{"n_layer": 17, "d_model": 160, "n_head": 2, "n_kv_head": 1, "head_dim": 64, "d_mlp": 640, "vocab_size": 2048, "activation": "relu", "norm": "layernorm", "norm_place": "pre", "norm_eps": 1e-05, "positions": "learned", "qk_norm": false, "attn_scale": 0.125, "bias": "all", "tie_embeddings": true, "parallel_block": false, "extras": ["capped logits"], "init": "uniform", "init_std_qkv": 0.0536, "init_std_o": 0.0, "init_std_up": 0.0536, "init_std_down": 0.0, "optimizer": "adam_variant", "lr": 0.00193, "lr_mult_qkv": 0.4, "beta1": 0.9, "lr_head": 0.013, "grad_clip": 2.0, "warmup_steps": 356, "schedule": "wsd", "decay_fraction": 0.899, "decay_shape": "linear", "final_lr_fraction": 0.0, "batch_tokens": 65536, "seq_len": 256, "doc_mask": false, "train_tokens": 297900000, "steps": 4546, "dataset": "wikipedia_en"}
MLP neurons of a small language model. Each row is named by its layer, matrix (up: input weights; down: output weights) and neuron, and shows model dimensions 0-159. Each number is 128 + 32 x the weight over its row's rms, rounded and kept within 0 to 255. Numbers have three digits each.
Before each neuron's rows, "fires before" lists the tokens most often just after its 100 highest values on Wikipedia text that the model never trained on; "fires after" lists the tokens most often just before its 100 highest values on Wikipedia text that the model never trained on.

fires before: "ed", "ing", "y", "ment", " to", "ant"
fires after: " all", " t", " ass", " prom", " det", " exp"
L6.up248:098096134104110153156154124126124114132139097129104081136139107115108143151206130146112119142093147148129114158139128162200116125106151159124122106140068118098104173137130092180174147196077111147101132158239136085133119121132182139098098138067193094136097117133146092138163086108092090136163140119085149118130118168131162102079133083204177138204074150134160117053121173148173133158095186102103076123118131123117101136134138173073104114110068137149090122135108147133084098112158060
L6.down248:120090062069087088143077189079171212134122139088153103131101177137096107138098116103118100154159110120141159123113167149160142113118146151158203116155155140156146152084148138123127104168138127181086097165137043136045139152186094051127139128113115155129129150101139117162092099099103193085104148094062117141149157146134149133116140214105123151100063121112144140104147126081124121191102132115132102128180144176128113130123128115076129160152110196120125111187092129131151109127155105

fires before: "9", "0", "4", "7", "1"
fires after: " ", "–", " (", "-", "3", "0"
L14.up370:077100149150127112175139090054108119110156129108084112166202132118071134202113111125119176153139102110090172185145131139136078082112106151114093106126110160210101115144102139130110085139148115119134153162092135151134161150150124154097124103113161097163128109130156085121173104178127148192135102110098092097145105155143168121127122136183096136072123152132189123117100136113160141091153136154133160177115085141131117140138140160103104111119001089175033122133071097174158108090152168
L14.down370:148150088140143162125126120157079096151145130156137164150098072099090147118146104148148130061115083107142148110179167141108056162068125096140092151122108164150160090165176146072100127132127136127154122112106131202107171178091127100163089114140077160089163165097145194111186098102150098194183125121163145075132139150152132120131111121158173099123088094099162066127174139130092106079094072096108172181117165145113082128112118145201106196107111082136127087106157105139133183110120121

fires before: " of", "0", "4", "7", "3"
fires after: " ", " the", " a"
L14.up95:093118113111132159111079084127099133083149106151078072129189165120099131139144178139113176136163154123119153181104171116191103123178129123153031066136097158189127166076089122175159101100142100137115179135113067115131139080092157187137103119095088131089163113171147084137186120124133142185142146148122165119127126137136193117149110114143135127184143115170163126133119122099126144097136131150144090110111201103116124107147118161080198107135106105175152097141145083113099099149061210
L14.down95:104163168148104152129122115125106058143150104140097104201102093125101169108106153131056114146077107188126148198151167082114153149135103101106096114176131096127150138161158085105081176118129142096111133191056146199100120125083098104179068062105133154061172111121124129142172142142079124139135141097146101152116149076097067145122144118110123141149127175152143101142152156087104135108165099163185205133131117119138131102096103113175206139150133093135138178136111162137170180100117148

fires before: "|", "ue", "ed", ","
fires after: "|---|---", "|---|---|---|---", " ag", " A", "umb"
L3.up354:128093122102114088177096098150147126098091147105157094102111107142108113059097104108194163191134144151148115064084183173180135166072142095129164139099119176165098111113109088118107146124167134138168120177156093156141120089204142102121136116106140111157090145147151106122151092092166055123174086128183158135088080203154181119096139142169120075115108104174132167109105159137085133105122189041129109088170117160094135136128142084088110108147165111128161118146157096145167152126089156
L3.down354:136195104062077196170128120196098076103166146131097093172126181185142113100131136118129125136092099129116104174121139100091091100092149118120112145122153136165145129116152134170137148150072085145166087186115096069086141109060190138187144139100120074144126114111165109183130163132138104069187140125057095177183115097155189122142167149085145110143092163089131108125107143152123135124111137184123119148108128193124099083136120171100148144139133140076107094135089149070149082117141147

fires before: " |", ",", " film", ")", ".", "\n"
fires after: "200", "199", "201", "elevision"
L2.up488:174078124113129167136144111141099140160144132107065129140088153134135142166129149160152096102097119141136114141129108169107126129115156088105138076142091160156106169086165099109177118152189095161071156124120166116140152161116124151127125194124103113142112171141120111102122144099137120150126156052220049121105092092161115094192143158118130151147097134126178108128064138134120168122131109163172158129132122065113069146120049112087099098139198086137115079082241131158097135164169115
L2.down488:115141067168070096154138053109127179125123075133157159125156083102154154054152160122088112088136104110144128114085160107137109156159039157127141158136173124177125073166122169095107163084142117106098096154121123132090150113157129141113091076106161169147132149124137161166140090114100140165097118157133136107138147177089148179081071097136160128128135105161111130112142176090157124118088167099160107126185149147118117113101142100212179137177094140154164153205073125128189171116084087

fires before: "E", "C", "P", "G", "K", "L"
fires after: ".\n\n", "\n\n", "."
L7.up289:116060172076129149104135116151129111122094161096141108118172107177127036180117179095070117120152140083128104115081149144207154103116187156111174144101092099183126153099074061142158103081141137165163154092170096164108131130188081120119144112160146211161159143103095124172110129139127097157098144149087099123077071134075094158167112115146100120121148158167156134091098142131096124128166167147198154164121149093155158157075121085100097152116178130120151091135122107114126140109146132
L7.down289:152093092091074094136108102123103112066160174135107097140148165085115181172146118164137158084140165081126117151104116161028113137154130134142129112116131095129130123130167161130115076101168132136078122144034138110099100142091170140120136107142207119108139123141183116149098105132144149167110123148186119073172088129105148135133130174117122150105110059120170156157120103135096100115140138146106115144106207164091118171141115188110131177163126163212058126129100107071129118052152164

fires before: "ed", "ing", "ice", " the", "ices", "ment"
fires after: " S", " all", "g", " cont", " bel"
L4.up15:041120110109127078077107163123122113091139129112107068114142136086141154073110153150199191189130126153110155149121118108209116077148162103118142175137130121099099162098135128136130132177074094102136127152165122108145163143139137087100142133075144173184163071122145106128140091192178127091174128131145132112072121176146125166159164113156160095215170079111120115123095157193169139116093138117100088072104132135130098078127135131105146144149121098161097101099088098145100062173088118
L4.down15:102161149152120180177150108153112095175136150150121153150059109159115114160145128139168087098123121137208106070094108137146184171091099135116169122137128155131122146107174097103188113159170140177077174143114120100131111191104130155140109175147064077062117187123140095123147152105098138059125101076062161109138124184126152071134155131114088090126129112132111150081152031128120173078105093156165139122112099093119184124071141088098144115110167124157127106146114127120140160083143168

fires before: "|", "ter", " in", "ure", "ium", "ian"
fires after: "|---|---|---|---", " d", "|---|---", "it", " Bel"
L3.up502:183126052077131126137162103130079127124140117135101108151083202136105202111132116126155169138134111125135051136116167150125122143133168116150156084151111127136078166114131134090180125155102130196157104134173084113146138135135143117169118149142145202133128111142123093139184040088116093114092084037140138099088117106151120100176163152091134151103049086131156082080114158146084115164145170131149080116076140178121070129119092129134138154097173132152119091141142097151149188091148098
L3.down502:041160111132114130064136196141170105113128114117149173176064094168142130111170108106122164067146137090154116111139123105113089154131109162169111125140167120150183171155153098144088156117116097074131102128050114081134088148192155135158136101118075187217143161107135108166084102109061124112100119149117162117111178109084175126131159144180079126069080115141113145146149134137149094171170170149140131157075097126103147153100141153139107064140105158129120160113132093125130150198126096

fires before: "e", "es", "ed", "el"
fires after: "it", " Ch", "v", " ag", " ex"
L2.up103:100170206103094079190148128139086132112165169134145143145152131146087130109130108173101158107094115152142142162140195077181049141077124120175119113125138099106082065108174063115126102102093123124054135101160153108134136143076184185095147143143136148160181094106151141165110110145138117166168132124129179104144106152132122131140111141185166078150159115156098102111086161165111060085087156145143128117176063092149125094112170150153165116153137088092105165109091094109180137079134141
L2.down103:067177195147153150132142091050179105140144122136110114131143141119105182092128095100151068133102118168128173102118113085097116130124099153107173131098111122123179131150170137151196131063140144095210083099126161168118152132127142065100125109173096109162163113134189090171123204145086080139097145112146124138142089173135126155090105150156122101202164100110092109130163174168175137139093087119190107109090126133108147142124159078130094081140127184161107104059141116119113099102159145

fires before: "ist", "k", "a", "j", "t", "ay"
fires after: " P", " T", "P", "at"
L6.up367:132174170165148127165118137080119128141099091152104114057182057081088081143132143140153112150095135113128130158114186143109142103120164076118146136159131132149149109186173129135126136147117158111181160157159174114049130091159174145136141106143135109181087112126149124135105100097074178105150147107145194147130161090143111119128082066099078200134057094130117169074101161125126125107166141142125081145157102136128079206121084167170070131124108146073126119069148137126111133156186080
L6.down367:142153144086099106125146116128148117136093128132155045135165147137155138120172143144156112134134142126132148093089174158142069130129140160107119131148105139136102135109138115110108158107154044176188154116165132126131149085156119105231089062114159123174129111098069153098130151055063055142194132091158139180150144169095123100136114095073127136117119115158128135113145154090144157166087143106091127104204176149127113165107086052157082143087170136066127112097156123101117164137190131

fires before: " |", "|"
fires after: "|", "|---|---", "|---|---|---|---", " h", " V", " p"
L5.up621:110102089108151175172115125126161118034127160089119149105153161068111199108129088125188177168106121121124087128121195049134149116114113128132190076131108145149150118157154087123157139095090205116140111085191168088134158064099142164167118108088150103118099078142138116137148133129173130112129104095151150152179135109163216073171167106100148129170109127146113132115141143091176134138122163085120092141099149189130099101075117163153117108085173117153104129157179141180121127115141113
L5.down621:099173071153099179136134162141089119074124109112132125137118056093142108095152149095127093147130106169139150165154110137189149064084137167185148133136152101152139115156153102113113110112139090139144049105121100130116165098099139153133157117135234189153142123153110120082123155116186134057116120054088128159099158146117103125110150156131161135154161069146131128200143166116165128096122171204159110132115093116068136186084124135115131131131130064136141197075099129122088088134082120

fires before: " ", "200", "195"
fires after: "|", "2", "1", "4", "0", "3"
L14.up536:163177129072148062099166079138146142106099180145145103128122145101148085106178065133088126117085138122073134140107058097100122082053165120150154130077170152145159150175063218104120112167133145122128161132115117102146137170105126090092119131069134142160099091081189133176182150091110104100164144168125085176142153120112112138134097082154118174151128105129117148154149107121146197091161102144140163139150101118104144112132130122133178114157167164109170175130036162104161113105141106
L14.down536:115110126137124083155131154111083118168105109165147116117146183142075153124108159117154152154168133119183078119190138125133172111111093135091110128180108106125105120074149105133133122129133172077118109091183129140038103110077120141151155146152093092131137147122136112120186089148138173201113115091086106176115121130133123091138116150127147126104169148182106096163063145070118127121067152130065080089144193205222118100132118180164122116097089110115138070092186148154168110118134170

fires before: "|", "-"
fires after: " ", "2", "6", "3", "0"
L7.up260:102080158093162137125160122134125114148163107086195112086054161179080142101104191169146136144098151117070166168111135179116122204104174084157145093098129118162144175117079101141076123092156139146150143123169108075091151135117173101138202099112135097129179122120167114135117179150183145115112054131146133105073112099145131154129138143160091123128122114115074146145104106126111156126072132163162143125126108142057091148151089172139158169083082077123077155138155113138139102106213120
L7.down260:157084186092117086117207129122096141159184133091091075103096139182144188100125178137051112141093110095090136191129086130127144191179127146155137125135127113120094137109116127102107083154077151048105134127150087123146164127174116148146146168178129134145139074119179156119146099124137147170121127167150186114181152112094072142161092160166124074147130072154139146213054138122109146097048119119111164096123156155099121150120132112072150117140122106145119103131153092137098160108147148

fires before: "e", "es", "ers"
fires after: "it", " St", " Res", " Ch", "un", "r"
L3.up332:082159132153149099100098108094103118134117137109108143150124120123123133150148124148130138096105107163106121094108123130120145090079094125089177131119152134149138110143164117168194094134087206107162094017154081150155153119100172118139144114116135096175141109111159095223103094141151137162160125089105124176127148218090160143172105096147096073181179111128132112060194095218102130085088167153112136143189159063113107089159094145125111099125108143131085112106117107164147151143118116
L3.down332:110162164100197115094129112128144115121131094173129130133096123121116168115144093102124166205147110133143171137139109116104132136116137144114192112136114126149192133153111144161144108091121160147212141107086138127144160155140110102125094120146157117168155105126169077105104105149083104166047119092110165161129117137170132143131103125089131086139133116115114082128167175092190074177118118127117073168148120169108154112099183067134046152190119196190120128056120112054081102074121183

fires before: ".", "″N", "T", ")"
fires after: " (", " −", " +", ".", ":", "′"
L12.up53:146136154107148153150116105174189179088121131145121153166182098098091087112083123090144106097101142098131153148118089147137096174165102092160113117136119186138183067092123168127139090123121122118170109148138115126074178182107114112154125105085131077066156155111167083131176101127137167150139153131175157153131126154113171157159141094140087163116070112164121196117131112062140127181052104071111167176071086093108162115160141079175178152149155089126126126127168091103162138086186106
L12.down53:111075098087126161161108097155142127098186163143118178103114198152148090087162149121180081136193107157114129137137165136163165150140121158108186156137115137096126107112075129110184129146110108152166124103145137150180196158124125107103058160085152093157157107174130097119135126054141119061117101093136117105119099173110135171094132169066127132114074110111129129108168107173114062159136127077154106146123136110092099066109066176125159114164125096137068153155136080118135204138115186

fires before: "0", "201", "200", "198", "202"
fires after: "3", "5", "4", "6", "7", "2"
L4.up123:097113173121145074182063109102112147119182143150133128169145115119074097189178137168143134141092090121154168214144159104115139098087165169178120135083135147143136102071140144152147113075182103124131171130138151109098187128090191141114145133130131099130119096127140144148156206105125106128115126101193047147111116095192133108094126183129119132114155115121130101130134155104139126107099122189154087110183096043118129149138103133138116148122053112126142149054093139156128117072108064
L4.down123:131131095156093092187060136121146161116145206161121134089159105129139125117141136127102109122145116089125169130169074158132124124124133104117107149133121106112169112139139131089129116053099147036161164140130149133164133102134151123123170122133122074142207166082078180091133130140158087070153128129061121139121167144151148147114107205109110180145138178135143046131126067089079171154133147154115167114113168091081151103127163144115161123132137171207098124130126102120125060132043163